config = dict(
    activation='geglu',
    norm='layernorm',
    positions='rope',
    qk_norm=False,
    tie_embeddings=False,
    init='normal',
    init_std_o=0.0312,
    optimizer='muon_variant',
    grad_clip=1.0,
    schedule='wsd',
    decay_fraction=1.0,
    seq_len=512,
    train_tokens=737500000,
    dataset='wikipedia_en',
)
MLP neurons of a small language model. Each row is named by its layer, matrix (gate and up: input weights; down: output weights) and neuron, and shows model dimensions 16-143. Each number is 128 + 24 x the weight over its row's rms, rounded and kept within 0 to 255. Numbers have three digits each. A neuron's up and down rows have the sign that makes its largest values positive.
After each neuron's rows, "fires on" lists the tokens most often at its 100 highest values on Wikipedia text that the model never trained on. A number after a token or word is its count.

L6.gate443:115180157114115141125127140112112160132147116132120117162082097138110118105129139182093110106119125105135180156138115104131128111150120126100143129111133116108136058114133137110089177135116164130090143148110110181098105118149122133137134123120096158103125126128125109118133133108145127078112110081124083086131103116131115175158131128139130114119131177116119163077113087114106149132150
L6.up443:142149108123102148133108138115142145106128089155112121143145148096129111131141142117164126128122084117129118136091122129114123180109066120139116159107114151087120139142100087142121141139128101081143120179096158195111127081087140089138139140133113140162128111110116140122124118109124118147108148132129128209178126145122137104131078099136122131135160163111121087125169112125166132116126
L6.down443:121153064103131140120144143108168119144136114103126119127131140106154122096157115126174095117143118125159135119143115128132121099152122113097096111108140094159099156126108122123171148178124135108155150067132099142096126153104116081122151128118085151159100129143126153180131138144109132194099173129129124129108105087167143100129099105145111143136136112128113086165088138171123136149136
fires on: " and" 34, "," 19

L6.gate587:118157109137101078100115147121164138129146121133132086116111120131116093099108143164143101119145135174137111119122158133174138103117121142117166092168137123129166167116111136183141122129136153130122162162070124143133103121139120164096115082107079137171128141184105105120141109071132148105152125087122100110126128109164104121136094122135120126160109129122122113164123119124092134140141
L6.up587:176152097124117112113135096150107130143140159106133123144191118153111129125127139111134148140153154148182142134151108148095144155150139147123141113131123109126136093074125150140125097123107140129097109125126120102095108099106138170173114138087115135140125125115143133166087124186112185127185118150080198107135143095108137140137113104106156134138090150149128106143152136135095140132147
L6.down587:148109146112101105108148078090164083124082094154196134128146094133122133126127113152130131122105113112133118144123132155126137101118149142123126131148116123134088111110105120133149128110097095149099090143151127120102136106136130142123120070130139130106161147129098152096155110076138116080135127115122098084136120101145146151114158168139118152148135115137166089120132110179106120110154
fires on: " \"" 63, "ho" 12, "{" 8, "\"" 5, "-" 4

L6.gate49:123152143126168163132150164094128126117145152109104157112083157111126133152126116141105119132107133110120169119183111151137093119093109110116131128103162111127139116121128146133139120127138135125143147155086163127122118094088126155119164138110158135102129121130126139144135126146087165111130107159141121079180137122103138154163092110136116133122136126148140125105166172133116100118092
L6.up49:095165126111165110120149147120157151140160178115136130106078135114112131109132111155151154161143187103112126157129122140104122142125151115154106126098178137114133155100140116124108154142165149110148147101150153104119099138108128106105196132128178146122117079130093086115158130142142147130118142138130076104166123116142117099139151128165137115120098148167160172109130150154109120150133
L6.down49:156122166128141136117127137110128098100142063122134169146127071137144151100116124104169157109145140120126154138147150100138126075157076134115133149106134135152129142108112120119117124106112174100111166142117136000150119142134132130105154152123109177171124144125136149161130130114135156113106112127125133117126150129131121139107164112122188143121149161109128084148125160118116130107160
fires on: "." 46, "," 22, ":" 21, "=" 9

L6.gate797:100148096085116096079111123152141081139151110096112070121121126109159139127128144106149115170138147112132126137080130095143115141090089114124159173112108124130114117138133106089141141103162145091119137123126131191129090137113145179140095116151141128131119150120133115119127131104101111088108093141130107162135128142133089167133129130156146128152165154129101132134129129124092177154077
L6.up797:113119138140158157135140131072149096162171113100132130087104104115126096085137110096126073144120145113130161148173076108116100109102135108135092095135110135152135132091147134136083150124141108100135089157131127148116101126144113100123133118125081142104131143111104090165125113129141106098133161121136151157157105152113133130140157116139111100129141067146097129137100095115105113152119
L6.down797:138109144147123109115114095149137084134160109126113120117113078180088161134145111101129198144097122137144111142131135109134217175149160083129190143102123146108141155112126083103122127124163131177135129135103107172177099148117136131146124141165109132129073112177100126125115124134143121139121149144115091114133153068144107146123109114074149171160121127131115106143124130143140093118116
fires on: " of" 26, " by" 21, " and" 17, " to" 6, "," 6, " including" 5

L6.gate404:168165158160115111125101127108148090112128150153104118146122116148136115087086120142077160143131142115108136104063074131136119132141148120152123172122132138131082112154142069113156097129116174117147161147108111164129154123122143132071110108165110113133090126118169104103093153136137137095126153141158091127146114106107153104134082103174133129124080163148128125118089099102117108189128
L6.up404:120120127127127158104126103129094140101143113116127122083123122082123122144079125119114162125148133140089105132122078093133138151136111151136143118125176126132148110157138121112120132154155139112164105142097109148114156154133111119091095086080112119129109102084122153116117144139125121132120136150062153129134121128104120139116175126161112123126115070093104151064137109123119134096148
L6.down404:069131127105145192128146128174103093109128110091108138127099124151141079118118161170144160149130097098088125108100160124107150150098151135153084123131144148148154091145103140113114154132124180102143132123152118066121127139128138101098116075160149138064109132135099126128131117115116156133125109111148070152150161099116140102104105106088120106100138141109104148108134125153121139099126
fires on: " in" 49, " of" 9, " a" 4, " pre" 4, " as" 4

L5.gate444:112155128146147100139156151143149096103098094122131072154130110131101148142143110153119143108117180102141088134159147155089114154124142115093132142134140150107092123136147104130155116079147149126132160100104121161094139198147174122142162177139134158143145111121103110097116135144139137147140093148154136137121166123135126122109090119136070120127181096141124100120146140112163144151097
L5.up444:112099120149160103145088148124106134147121094154147140131150159124147173121100156136144163136071122134127110115125178131146117157146110131131134158114147123134129110133131145151155137121136131119110127111081156147118114123090148148120093132120129107102116101150137089126143121115105121115163130134122123167085108154192120155047146143140140108142147154127185068121097135184113151103128
L5.down444:143107141155125145104133104076145133112137170143132164115093122122138079072165132124150134139113158146142117107111114153137143126136154114169128124156127103143145128102142159108124125168087061125155121097103132184164138130114103137113134101134074127121128149144136142139125136107151173135107120111110124144151127135089129128121089153080116099122132103153121153163128142093123096164139
fires on: " and" 40, ":" 12, "The" 9, " the" 6

L6.gate700:113178117143144124135138132121126173124120088132125126177130178133122084103141073098112145100166130117120055152119110145117150153136102181079122091105131123155143138135161098146144132149107105083129125150123089183152084105145133131194104114143121136071107123112126085152190133122152099137074135152128088102123110114116126129123121115106125114084119117123101090095130088101125074127131
L6.up700:125142157102165154129161095146123114130126124133131117134107163104133139113100121111146131102117109114143125140132166148106107128121170121105157155101144129124158084109100104118145112120100121133119096131156091130127134135120179151149106137109096115120144137133167156105171134141180124112167119110122048128119113129114144150137099116143138144124152129133121167085128114128170164144166
L6.down700:158146115144113123147102140113172144127133116092140166152140122158120121190077123180120104113122123143149139094115136151133116099110144123148165090146106165168109116177116114119136123108122144148157140089150133188114088116108094099121126106110121111161121128142102159153107109094099147135160122069069139167113108130132113109096118160112136103153121124132128143137143140133108117131104
fires on: " |" 55

L5.gate809:095123137177121156180121147116152117166095104129117094085124116128080138153127129133093138184109078104132148121123104090130078116130102131134125136161133177103124146115133083183121144119146120095137092142139137125185126137163198157130107137104080145124128125142126104113139157090123133108133135107115121177115121130126117158139149135127156110130137140090102113120124162149123146101084
L5.up809:113147130136126111119127132178140129112132096140167102130125095153101133141067143110145111076119136129112144164143102122096145118122103134144084146121130132120115118082136110100132189090101143137108098120064142119116113137119134133097151100128153131157118110150120112118098121109169083124152118100154131187111152106163105135108105115149131143157139099091109121136110137136153179128159
L5.down809:073104058109108132111165139093125112080101119123089098120142187113119158106092139153123134112138130147119117116142117136155119096112171143106094156155123141106137093097115134106084103110144117144131160135106085136088097133154095109139150128145097127147170124100134148141123138129096186145186145098189138145173118131146138125104112112109137110116106116123143161181135088154123132095170
fires on: " the" 23, " a" 14, " at" 11, " from" 7, " of" 6, ":" 4

L6.gate615:126124156155128115165097133116113121156135112133070142082129142150117091110119110156123136121078143127125109121117070135119168103115104101119128132182138104099126130087134125176137128125102140129147162148077140162077135133127134131175150127103109056120104098094108141113157113130150139120098147086144129124132068155125091140121128159124143114139100128141132185132101080112125138140173
L6.up615:125143108111148123161145099143125135141134149138098107106144133121168143144125179125100136142135189102127153146101142115106125111111133142149117183127126124147130094134148159119151200127122167154185109095177101163107152140112102185140169126164122145129107126132145074090151115143097175173131129161120126142079116083090096117100110091131138135141116147124135095086131134113113160152109
L6.down615:120122134142101096098107122104114141162150116127132159069158060117133110148115131147128120111116152090135101143104071130105152108141110115094169091093132150139156117134153124091138110115117136156102180132099128164064119136160126132146177179108124108141130166101158125134133131114118104093115144095138120167161107168123118118144125152102139107124115135135122107161113101071129163141089
fires on: " |" 24, " in" 21, " the" 11, " to" 11, "," 8

L5.gate172:155130113156152132128121152123142099113153119138104125102166141133129144149137129151093169161155176143136134122106126109131099128083102166136140192115155118145097140115113132163143090151128084137194114144159079152156143132109148146133111074103128172110132088089145152145152135174091096107119116152101125154133116136131141161129181058138117101114121145130135165103111136117125147104126
L5.up172:148118144143107110155126129147102097088109132158113136125097109122100113112140132146147099077134119128140123126117135184161102176103129118146119109129116153129111091122126122135125091115144135146160140137080132145155126131123100077122123120090123137117137108122152131104149156116135119099113122125111136133142101117154152169152139137143084133142064116140119160131114085159167130141174
L5.down172:129122154153127124162118125192106153143118081137153125118094103115077146119139125116204133125105172090095086143125150159138141138160154080129100154150145112137146132181141146123073165119160126160091102145136147153112118122145138071118149147153129133117150146132091127125083086100137150166126119151133146100086083088092083108125099136120104128154149150153109133097117109130137127175114
fires on: " which" 23, " that" 19, " in" 11, " over" 8, "0" 5

L5.gate572:143158171111154108180162174153152130134170136135111118125140136130101164112131133127090090095124112153101097157137165122168090122126176130125073134126158125123163152123151115093158142109118107114102115136124130134137174150112174123163133098153125143101159129126150125168125156089073191146128139109087139130125108093133108147133076112127159129146123074110121122142122145119132108146123
L5.up572:153134119128123140088135110119138132120167145151137143113087117152145118118109114166115151072137138122103101121106166120114184056094153130116073141150152119101153145095157115110153145105155156130160119126175146068140134111101154126131147133143132110132099118117157116135118137175107111118110131119086089145140116117101165102147119119159160115138128141140113126081135111136108093098158
L5.down572:124112133177073139094103127143140143120119097105128144130136098130080135141134131129120095126134096126161101132089143087130152135150133109139109164126188097105167182152152129156108119146161173115097156141158094131114144143122117134117142138111149123111114140139152097141094156091171149133156088147124144135120097106093121126167085116137097142164114159112086147109119076115106129137141
fires on: "." 18, "}" 17, "-" 12, ")" 10, "ver" 6, ";" 5

L6.gate616:145144113181086112099124146131114131120122056093130127120151152149106152113157164173112182123108104094142128188130100138101134130087127131109109132149122115138103108151167081120112114116152124141155132127146085179123086130130099128146086113114169094144149139152145159130075119129134126110127109135112114132148143155145129099161125164122138113093145173115114134145107137135150160113107
L6.up616:136129144119099085118167118126108096099152162114130077133134130138100130154111107140115132099102132157127145141130113139144140137086150137099143102179108116128124129108104101138166121141123125129112096111113089111144095149140171146134147102145151106090122132107140185133139141156117130178128098137126090132146097135120144145128120099115139175114084158125165148123157178178179086136111
L6.down616:148101108172111154101134074093146099125122103103158120111181119164091123114126127134142157121090189122138151138124158176143135117113133125111136135146138079110084134105136123180118113146143120164134119123139099080110104114098106127195133170159152100183133110108133132132107126113150111137100151159115113113125107111103110156122126115153113137088102160121122129159156141158148146124127
fires on: "-" 43, " \"" 24, "'" 11, "\"" 8, "’" 7

L6.gate89:112153100139118135113131174151127156141094163118120102116095143140142102164129145142080141115150129117108100190124162113108123111116108119071142118131143138131151141091140131081156128169148151159128119117078102086139098097127108136108143145086080115162098158048149104103107135128139150092143106134134124139080139146122142151158114094152138123108143152142100078151149124158149138130122
L6.up89:142133099151103163093131136121108102153156127128125159098126104088123134100110073132111103183176137150125122108128099136113140141128130099131113086155140108092126157122166117150104122126129123083105128116125175147115117097136138154153125094092086149144098126152102115127110174129143155106102126150107112148109104160123154124128141081163145146145140106112139116090121084162107142134157
L6.down89:138130146161106117152148111116084146159118147090131148134106100114187158131101148153149131152108129114112156168104127146150123151170097114133096118178110131096159130148132123123111115065146074134134158140123122081096100113122109208094117069154154126103120135133164127134089137128148142085115070132142097098125116142103132142126136105144131112100118090117133110151172118108131120150115
fires on: "-" 20, " under" 15, "g" 8, "|" 8, "=" 6, ":" 4

L5.gate797:122153161077127155127125112141142155137136127116131119147137127145109144128194126124143119128143125066111142143134120157179098119098117095129136164146125133112117140139148129101116108165099150106148121118107144176140139162156109156117149147100168133099105129100118144112119090142148155093122098144140111136127078093119129107101089115112179132097101109083114091114102099130142159149100
L5.up797:168127162134087150167161078145187114124108145099096094142165129157151108164159135145119128117151138099119168081152131120133127114139117127136097117116139094135121142152126150139163135138129102150164107140123117144129112116083171094120139097101149137091125109113125122105109105097170127116151140133160113139160116145106119113152107105112138105130093132150136118157129172157130117155164
L5.down797:133119098125076133150127108172124100143131111099160133138140116157099113132097156179136131151135177090101121123115173126126134141154111147119096140117140157148115163146127099139129140113105119118151178125114161110107125127147136094118176093173086152124153105108163118108096147135136121105141097118160140125152130104141142106145116124092146107108183157160088117155156165156116119121164
fires on: " The" 26, " of" 23, ":" 13, "The" 12, " A" 5

L5.gate142:112155111156146140162140146140091147082161115172147135150093122131148124181125157140140118081126137113114126135100150127114134134123142123117166140134152144080092096149185148112130132138116114184128107129128093051141155148119095154153093125151126108119158098142118163153108126129136159150095109155153108143103119085117116138090097137138143145115130131122141114121127129091147136173112
L5.up142:116137140149115133117113117139126148118146135148125137135122114148136082122136081127112160105137118075103128106076117128127122153114113123161134137124140130111196140084108167132161119121112148166098122131196134119148170205114137134106151083117122126176130114125060160150110137131164151166112083119182139165114124122151154132144092124146159132129122137153123136145114127131121135133100
L5.down142:156126144157119107099107119121132167123107134122131114093140110203164111112123099138139114132117135087097114115110112130108107126119101165132174125110122135146147077117138115120125144097149120152167132118155111098111164124133134124185161133109119169087135149113110129118123149096089164151127107139075122147138108124145128098142116128126071165161139131180094116132138133121097137106163
fires on: "=" 24, ":" 14, ";" 12, ")" 8, " |" 7, "g" 6

L6.gate148:092152118120137119169140129096115163160136114141100124143119121112156105124111178106096101112173114155127104108179130161154093095088157148102144170118112143117119106153123115155164125128124128098109114139143098150093108130083086113120116101150130133134139138124142124136156131126115147133105144148123167139109161105141115106107051117131108132120096102126144145124130111105132115129041
L6.up148:152081113132141096101120137158120112142116141170153138153128111124095152120137108105147140135104141164084132098137156135149167138141107171120116173054146104132160117114116158145100183166115100128139089114131102100115104132126142101119102139150161146135125109157120112116136113141112165124176125174091169130124089122120153164144073120172142133085124141135112129143187138157106119115163
L6.down148:153121135107114123139091151151115098133108163094125128171140074091104114091154099129108121129125147114078124137156170099127131130112111087143114167127108102112152115107093116120102088167104099132122146168132100099140137178188125160114102134147120137143109195156111159173113098148119169114130141105115125103130103119116109149113079092127082102118143142084108154135173097165149111141145
fires on: " " 22, "  " 21, " Th" 17, " th" 9, "Th" 7, "th" 5

L6.gate496:131092104144110108095148115113131112141157102140147134119110109130122108106113144110101132126115128125154068135174132113168131106114118117132136097119102084145084131111137104097179145130089145100143090134112101094105117089127139162142156117116138127152166155143159150155140084109186197148142099093146070091137141174117154148112134140113108169106153112150116121131126167161128124137142
L6.up496:117168129155101093113165138122178108163143074147174180136128100131125149193133126136178163101070125090165148119141108163145116110128142134099126112118120079137154117096159139135094133115114138125119136111093169123106106126166101140154100137153114138142111161164151111110169134133155190147107121130153103050134115153116124120103118113109140140115138137175146123140116153132162122176167
L6.down496:105155151121080118066135116146153120134117126119202110109154105089136154137134106082111141127117116133143136118129141115087149125107157139107097080132153130127141126107133144135157102142149131135151140123119174112098124094144130115107140146109102137113137135144098104180153125142152133145136155129118147128145106135126138102127112113147097157120133127119162136144139105124109115126134
fires on: "-" 35, " $" 31, " '" 14, "$" 8, " \"" 8

L5.gate29:120094138135133127091104124110128171123143097129124117119118115109156113128114176145135151131065082142131124148130117149134156106112106104112097151172160162151065140070159099156113112123113109127118156072129131129109149142116136110174141124115157102097142128086144090086113091133158148138100134138102133198103081131157146141093110109135124139125119124146113145114099114102125114158126
L5.up29:116092144110133168142120116123180167139161117160106092119148144133127146148152085157109169135102110116118139121126112143158098104133105123135153102132107101099090132127133145149092135085136111143110084110086157124133109118135151141133102144130115161135132153118110083142106173140157158089131137103207093157141144134106135076125100102171143157154115129117116107140154143115154159098146
L5.down29:152135157121155133099162127148125114068103117139115121105113168101105155143149150130175067103101140121108130121095115160170160089160170101150113128182145166121131076110136149129144172168127124160116160164113105131104125121167158100110176122095095107131105146163111122121091134122133097167132104178146191138119057131101113101102133111132078165155114154146115124118116136123066142083161
fires on: "\n\n" 52, "-" 7, "s" 6, "'" 5, " tournament" 4

L6.gate452:124145150130141145090131178094123144156178110142126133096090112099122177148119157109110128125154171166167122151087121129143124172155098128132124187138141116110115108156113160089118112122131149107136151108162129137162154106114126136106064138113117146148118168120123087158099104131126137159126138094120129170170143137132100131133117120137156123111125201082164101086144121108107141190088
L6.up452:145136183110072153158091132074143148145134121100095123166125123130140183164129148122128087140144104085177105088108123125138116119113117101116127155162153118094151140105108132163105143113164136152159132108126100156092152133124114122099124133122107117128150157123139113157107097108122144108145108127137148117148120119153141103136117103081179143212154136154124077118113126121100110151141
L6.down452:129139129116152082142088147123137142131095131137113144099171171129097109106124111126101161114132124090134130119176129083126124122098124121177095094145169133162115163090115113161105108092114138092139079127121108213136155140132119093152155134107134155150140081136124154110154106140120142122138124098118139169150135132146129134132179111111094115098096123122109122102080104132088192173132
fires on: " the" 19, " a" 14, " Ne" 9, " of" 7, "ing" 6, " and" 6

L6.gate799:101125158155071105168152126132088093112123138117136132148149166106109112095123113081157144117147107125094083149122139128134074136146113145140129124117129119133106161115126132174170107146140088118133094129106143172129124156108121153132121094140189169113144133144106135134087184083136123124133125153121131112124144121148104122145089109138128109147155117104109124119143095151157109127080
L6.up799:122138138156129105144157141143108082072194140138116111147129093139137160114116125106099142112091121101099157096100145082127126128124111120118113110130115138181133156129093136138131149137132115122144146130135118166133083132150156112143097115137110135146115178156161145167147092157172135079147052120164126165131124133142123130157172118140152103128115120116143077099106111096122061102095
L6.down799:139152081142120119134098128126117088128091121100130130132118148149112111105099135129163154112133100109132123142156119158135064152150125146155154098135149140150142178087199104151167184117131089137161109086104096176121078126184129126153144129144157145109101096113103151145120123118114142076154134147120147168124133138146110085121131099094140098117141139135128149120102150134150133128132
fires on: " |" 28, " album" 8, ":" 8, "|" 7, "iller" 4

L6.gate813:191142102128149131106122124092148078133128129163106115150133123122048093119132095179109138095128118112161109101137139158136137112172158127101118137140131148103148143135132105142132125126108139141130121099134117124077200136115160141141118128140147144142169145142125133092141172118154166123101147165107116107162139112141109156145138115132134122111085123132105111129093154085105120159133
L6.up813:122085116122142125117126160129123103146124069113105117134169094145148129118114141163140129146138131134128147136121127131109101102102133150115111119108117069145133098116173115121138129133085150123156127135112126164099156167126098099143126158107165155098117123106130090158155111109154126116162140133157130093156120126087130109121129132118084116099104109103125148107185071116099117136116
L6.down813:115119098122161142107137157125101169135089139125126130119092106081158136139096145068079153169146132163168155151122090137114131140150092144147116107149122103107140080114128108148143119090132130153134143152109095128146189104145145133176130120115149113107141118173182153118144175145122101115149092119122120110143111122136125156116138116179084144138103143140109122120133097139119139110124
fires on: " in" 67, " |" 13, " for" 7, "-" 5

L6.gate561:128133138119175141145143144090142129126107130111116096135090130119130131162180100087132088122141124127104126094126133146091107133117115144077166123111156098141131130076152117104099099126145157132149158156126130090090164174104159108124122109102153130084104157118135139106133140146150161115133121149138097118133101149118094140144126121067125129103078146090054114121125194119138171160130
L6.up561:140147114148130163142106126129095138126154120122157135146142094102127121110158149138162116155137115118155129169106083121105110133124075107114107096103141137141124142118154145115113138167097127119145149159131097122118134163155120154142130139132114163081115130150087097116094113105130123118119135108117129117116079129140134106151102135161129111161149120102099101209161097112086131149139
L6.down561:151168098190127125127096152094134184137142159138104123123075125059111143133168089110138119137166125108104127095112121186133137112151094146113121152134092131099110156156145129138132156148102123125115114154162146095138152155154139090119114148116130147142116121109116080133121137111128125097165149170139112108112123146101139138081140127177138149123102101119060119162153165113101088187149
fires on: "\n" 34, "," 26, "|" 6, " (" 5, " mix" 4, "-" 4

L6.gate30:115150157146148144134108128108165085164131121169148129124121122132147133125144131150087144070108085104166107138135109181133142118157104108146166167095177140136130129133137113142118158096113114105166161124151112157125107120107099177135116183126123178110129115084158032118096110151082106135129142103139124129110108163165110158135107103134106086140147150106140124143102093140139132140135
L6.up30:124137145116120137149109090110146156145136162154142106120114149114103121088136132113137125108105127204112138117117161122096118119151135111133108140163175132126134101110153111118127113094106126106093110187138161116102095155121139097134149116134152135109174135135135099130091114127137097139102136096138105141103143106120146135152122098103111147107058142149139171161155124133141135146101
L6.down30:122096125148106089157121083106095127146122107149110144104136113127121129135147101138165120106155173119125179124144102110149112136146142113127146120089117145149116148140114104130137171133133138133140149107149145036146197114112095146088145119108156107143128152093087146138137134122158129166118135122117133128112148153133125132076137113112146087119148113147122122100123130158163077108135
fires on: " and" 29, "," 20, " or" 11, ":" 5, "ly" 4

L6.gate84:150127114143082139108091126172152146117139140151093118154157139145107139141110170139097112157115138104145145159097144149097112098133112116152114138169118117163147128102116109156077171177151158145165127104104153116121128129100132158108153118142117160170089130138108136157127109123126121130173129099149134099172106105138117146147100114139130112108138139079133137116129131123145130103102
L6.up84:099118133059079151151122127097156109091160116115150141145126133172093125153129117135136126141094100113099132151119139131115094151123114125133175159129122132170131142175114079179143130118145163160174149117104127173149164109163141118099110142134115196163161113142081102152102103127084134120106122165111133149150148161157137137076154097110116072128121104121102135102193153140079113090123
L6.down84:139135084149147097106133172122154124149136159132107171111155137102120130144122111117172135077098100134098085120142132109149141112150096144131114098180109057085128139115132104134104124115120097125108150116130141198162150097161133114104145130127092110163117134123119146088131115100126124149148100118134143152126141131167134136136120133152107126137142110103116084203146138125129109150099
fires on: " was" 25, " of" 12, " a" 9, " the" 8, " and" 7, "," 4

L5.gate769:120158136123093086105125096092125101102120096089101152104132144133086113075122127175136078115102152155159113147138151131091121085129151090156133136106139146111113123160133145081084130105125098144144111124123116154109127171113121119136146114138126113191080100131120139125154072145100136166158138134123115179143107136171113157144103102106112167130130149121117096133129090135102117159112
L5.up769:150154150158131101182111173112103112115116119131147116102147075133065101123107108110076087128115133113110117142140137121108115128159127119135088145178142151114119125138077080091160106159129129159155167119111122177163089210124146137095135132165082144118133126144130114123133124104134120137142091149125106108141165096139138114143118113101142075119136150152106091118160127080150128128122
L5.down769:122123139151164133130097150145138134152111161126119131165154110127148133193084173123141119103139118114100159170128124124132128112140085175137109137109143133141126101111139113118100115154157115143141113140142130175127118116124161167173142165134120115106152128144085106130127159124113100098157109142141109115128108154100121149133138156157166124165078188137112117069082146126103149135137
fires on: " the" 24, " of" 13, " in" 12, " and" 8, "-" 7, " de" 7

L6.gate139:159140148154077132146158121144146079102135101160098092147146113157143124119134104127114114120092149096132133157153136089127125127134160149155140134153140108137104155133109134136127158120099133099190100138154103179121101138142130120139152096093143162101119146113121090132089154124173109134131132126126166119151101115129153098162133147142121108090152133131075099193150121165168134108077
L6.up139:141106129132094110165149120132144078124161104092131120128117115185136179133124119152129109116107132108109126125157145155135104122116106144124148127111126142115114161181125124144059147128086111135120159163141106194168144129138179117079156121107177159081128116112141131069089104117155156097114114129129131112157096103121112097180126119124154111120106158148072113169152127204145123145109
L6.down139:163135081119152137142125117138118160128106137065157133121134132189121117130071108142153118071165125111127132126100160130192142108142096123127131125155125098146107147129097108160098120169163117128122184130157134153096146153095141121108099119120095141116122099142152140104120095141123113129152132112148138106131141156172145082134102099142169135138127112182147103141136130154125104087156
fires on: ":" 28, " A" 11, " \"" 11, " The" 6, "." 5

L5.gate173:114135136106101126134158116126154141111134086109154142149191148118121110096132124169160100171084164144133136092147165136141087139130144132149116141159197104149109118119171130115124103098148110119129114124114144130164115200120158112155118140116150173124117139158152122117155132096140163095170092143116146150153129144132107089091110138098152115153121168159198115139138159110101133109100
L5.up173:112074092138149112150123126221143102119180143132173126124097116112124177150108169121145112102146122116129135098086180183108170104125131126141124133139144124113132128117114128159129169178123141143123142162105107125140111124108112121137134159144125086134164120115142138126145153110147124133120087141154139139120103092087095126097117165127125106117152075112112125104140124134119149068139
L5.down173:130125119116147184147129163103154089103117112135106124137151132085091190091167134131070091177141161140152116098111121151147111144154124143128155115110116132139144119122119155113097122134107083124122197122106154072142124142133115102098166153124143142124102142116188124180107132114138125159091106112132074143124147114115150128108115121144116138164143092124147105106073127111124112133128
fires on: "," 47, "\"" 19, " and" 17, "\n" 6, " =" 4

L5.gate683:116126124159118103152124153144146144118075109096121141102159139134111129135161147184101133171135158151170088109147129094095119139113125143158112153166120177140133146123129121125111109091103118102132118110157140146153140105090149124106174132060104093105125182142175152128101089109158129161143120106157136151125129096106124096120128115094123099119131150151156107146115163119115133131118
L5.up683:102131145112117101113161127103149109179125147107150103106113113105134132113123097098171153080144169120123140150155158124113105088119098144113112159115153157155158115157126150172111144120119147097164096150114150122121124135106100131153112133117077143099156131097100150096103119077157102137120078126141149139152117102105106125110144174141161168170151139101118161139119108112110167130069
L5.down683:115145138144088113159173149127185163123134109112111145111160122090118075135140106135108087135119131137172105101107106130142109085161116118127146172158138136137143148134084147122128162063094080075110123165122166108140113129085121142141123148100116132116104161090130162129097116153154135118159115105131107132167140121140128106127131121077117105110094152127130126151142122112117098114155
fires on: "," 40, " the" 8, " of" 7, " and" 4, "r" 4

L5.gate48:122115124171124119134143126120131142126125132126062154129136142093123158119106136159125152116076130106127145123052100105153083118098156132107128134131136078108113125096130154122098144180105107154148094120141111141110138133189125110079117087150151138088138126134113145106111128115159134147149144127130142146143117115110136170151144114118143116134107147164115108076092167129154121125108
L5.up48:075111093132167134141103121121116103133127109166114145155144123109126123115103132125177139121134122102115113148078111105142094113104103094126145165107108140145114117089130147142136114188139104121126115148129081145098126162156122121114143097115124117149144116169123156147128132148132109128131122158099147162130114087135145153112166163131138078138125137156103118063120183159152137137150
L5.down48:128130098130122079111125168124115151135136135119197100073150146079144105126133162109142143155149125132126138157141133095127112142133136073135106139115126178111104133121137109114107137148150109104101175109138146161096121112142166135105142201129134115111114106119138152136106131124109119145099128130141123155107177095102099093136130136162120106081104151157094131139168144129122138165184
fires on: " as" 33, " that" 19, " which" 18, " who" 13, " both" 8

L5.gate208:078102135137119090145102153112161108136106093164132123132115116122095105110137095167121170119116118090127114150154144134140077101107131142139076127087133141132179128160150127122131115161114092081156104117126141126144137075108103130137101116119151098136186176111116127127111128144127143146089134124141143136119141105108129116099104090158122146102142121137149130141110135138150128137089
L5.up208:114135099155138130129131130162156131130121141143148131164101131133136127095119130123098142154079155145145096169148126113109113099127128138145104143120130139118147146102097144132112119096145096134134138044138086101133165100114135115127107102121130117138187117125108147189138099156143141112179104118151095152103113102128183138097134100149143115117121162123097132127120157152161150171167
L5.down208:112134098149139108150115128117145136103084124135097121117136067159092116181113140145157144142096137128120133137134100119134172075132099179152129102127123092096140131055120150118133124122127120137118145120145105152113127105108122130123120120123116098164128053162153112152117194128119093110142161088138166129145121127160132121112092155134081122151124142128097123088161090111112112145126
fires on: " (" 27, "-" 14, ":" 7, ";" 6, "gu" 4, "." 4

L6.gate190:108091134077161137137101139143148123104162124162133124114108173106160138053159131099130105157074115104175092107122153143118138124147109115088098161111105116142137112140149163126106149104114140093165128150114120151084138108134117153162154141096115154150115116113136134168117143106098134113096120112115100144189103104139132117143089089148108125116125144111103134203088123112089138130154
L6.up190:114131139124146131138130143138112126144134118157165120124116117099156123098162173118139115141126148141132152137128102128093094122151129161172084146166085122162120134088097110141097147196119107108207118190164112147132126108139114152150141124127155142150124131100106129131149109148129114139120159132140118119141111154103107168136112125154124127140147111146149125109098132098128128109130
L6.down190:125043086121088118135121077134076145116123147157136153107153146170096127099117115095107117136132106061160094129122115123147130111165139145138162085101123146115139109138161122099166112110137117115136109094131130054147159118118129134163176138160122146122114088114175148133146077139096084112139120124148152147086120153132125119136124137136153164134120171143107133126122135154144127145140
fires on: "," 24, " and" 12, " by" 11, " before" 9

L6.gate102:135144134132094127131141147111101180138101124120129140116132155106120156158097140145086130183086120119113133119133100135124168126161129135153134159162143126128119143137124099131121122121107132142116109101174083146124087158128133128145160099143110093105159180171122090109136098131147133132134140097164071154097135149129092152146123102085138149103143141144114146100084071105106120107121
L6.up102:100113144124078176128138147139138179145149106162153176139128100113121128120136099125156122153065121132172088123088154133125126137114113102166131136097115096126171148130145132097106105149123147121160088141130153134122110160095136094125118112118115119104080157165119161121089168145157097150125129115106124124111160125121138133129098134115109141127112155121120131134106150134153094129144
L6.down102:085129133138112107137138129103109122131140115160111135102115127088099109132150093181128126134112132090100131128124127099139113128099131132141122117166135128158148125142112114165148140168122071168123138129124151245121091108102101112164140132134129156112146132201091089127133145126120161123136147139123154152117160157114153100107099139089183126103150107097109156138123138180130139128123
fires on: ":" 56, "\n" 11, "," 7, " =" 5, " |" 4, "  " 4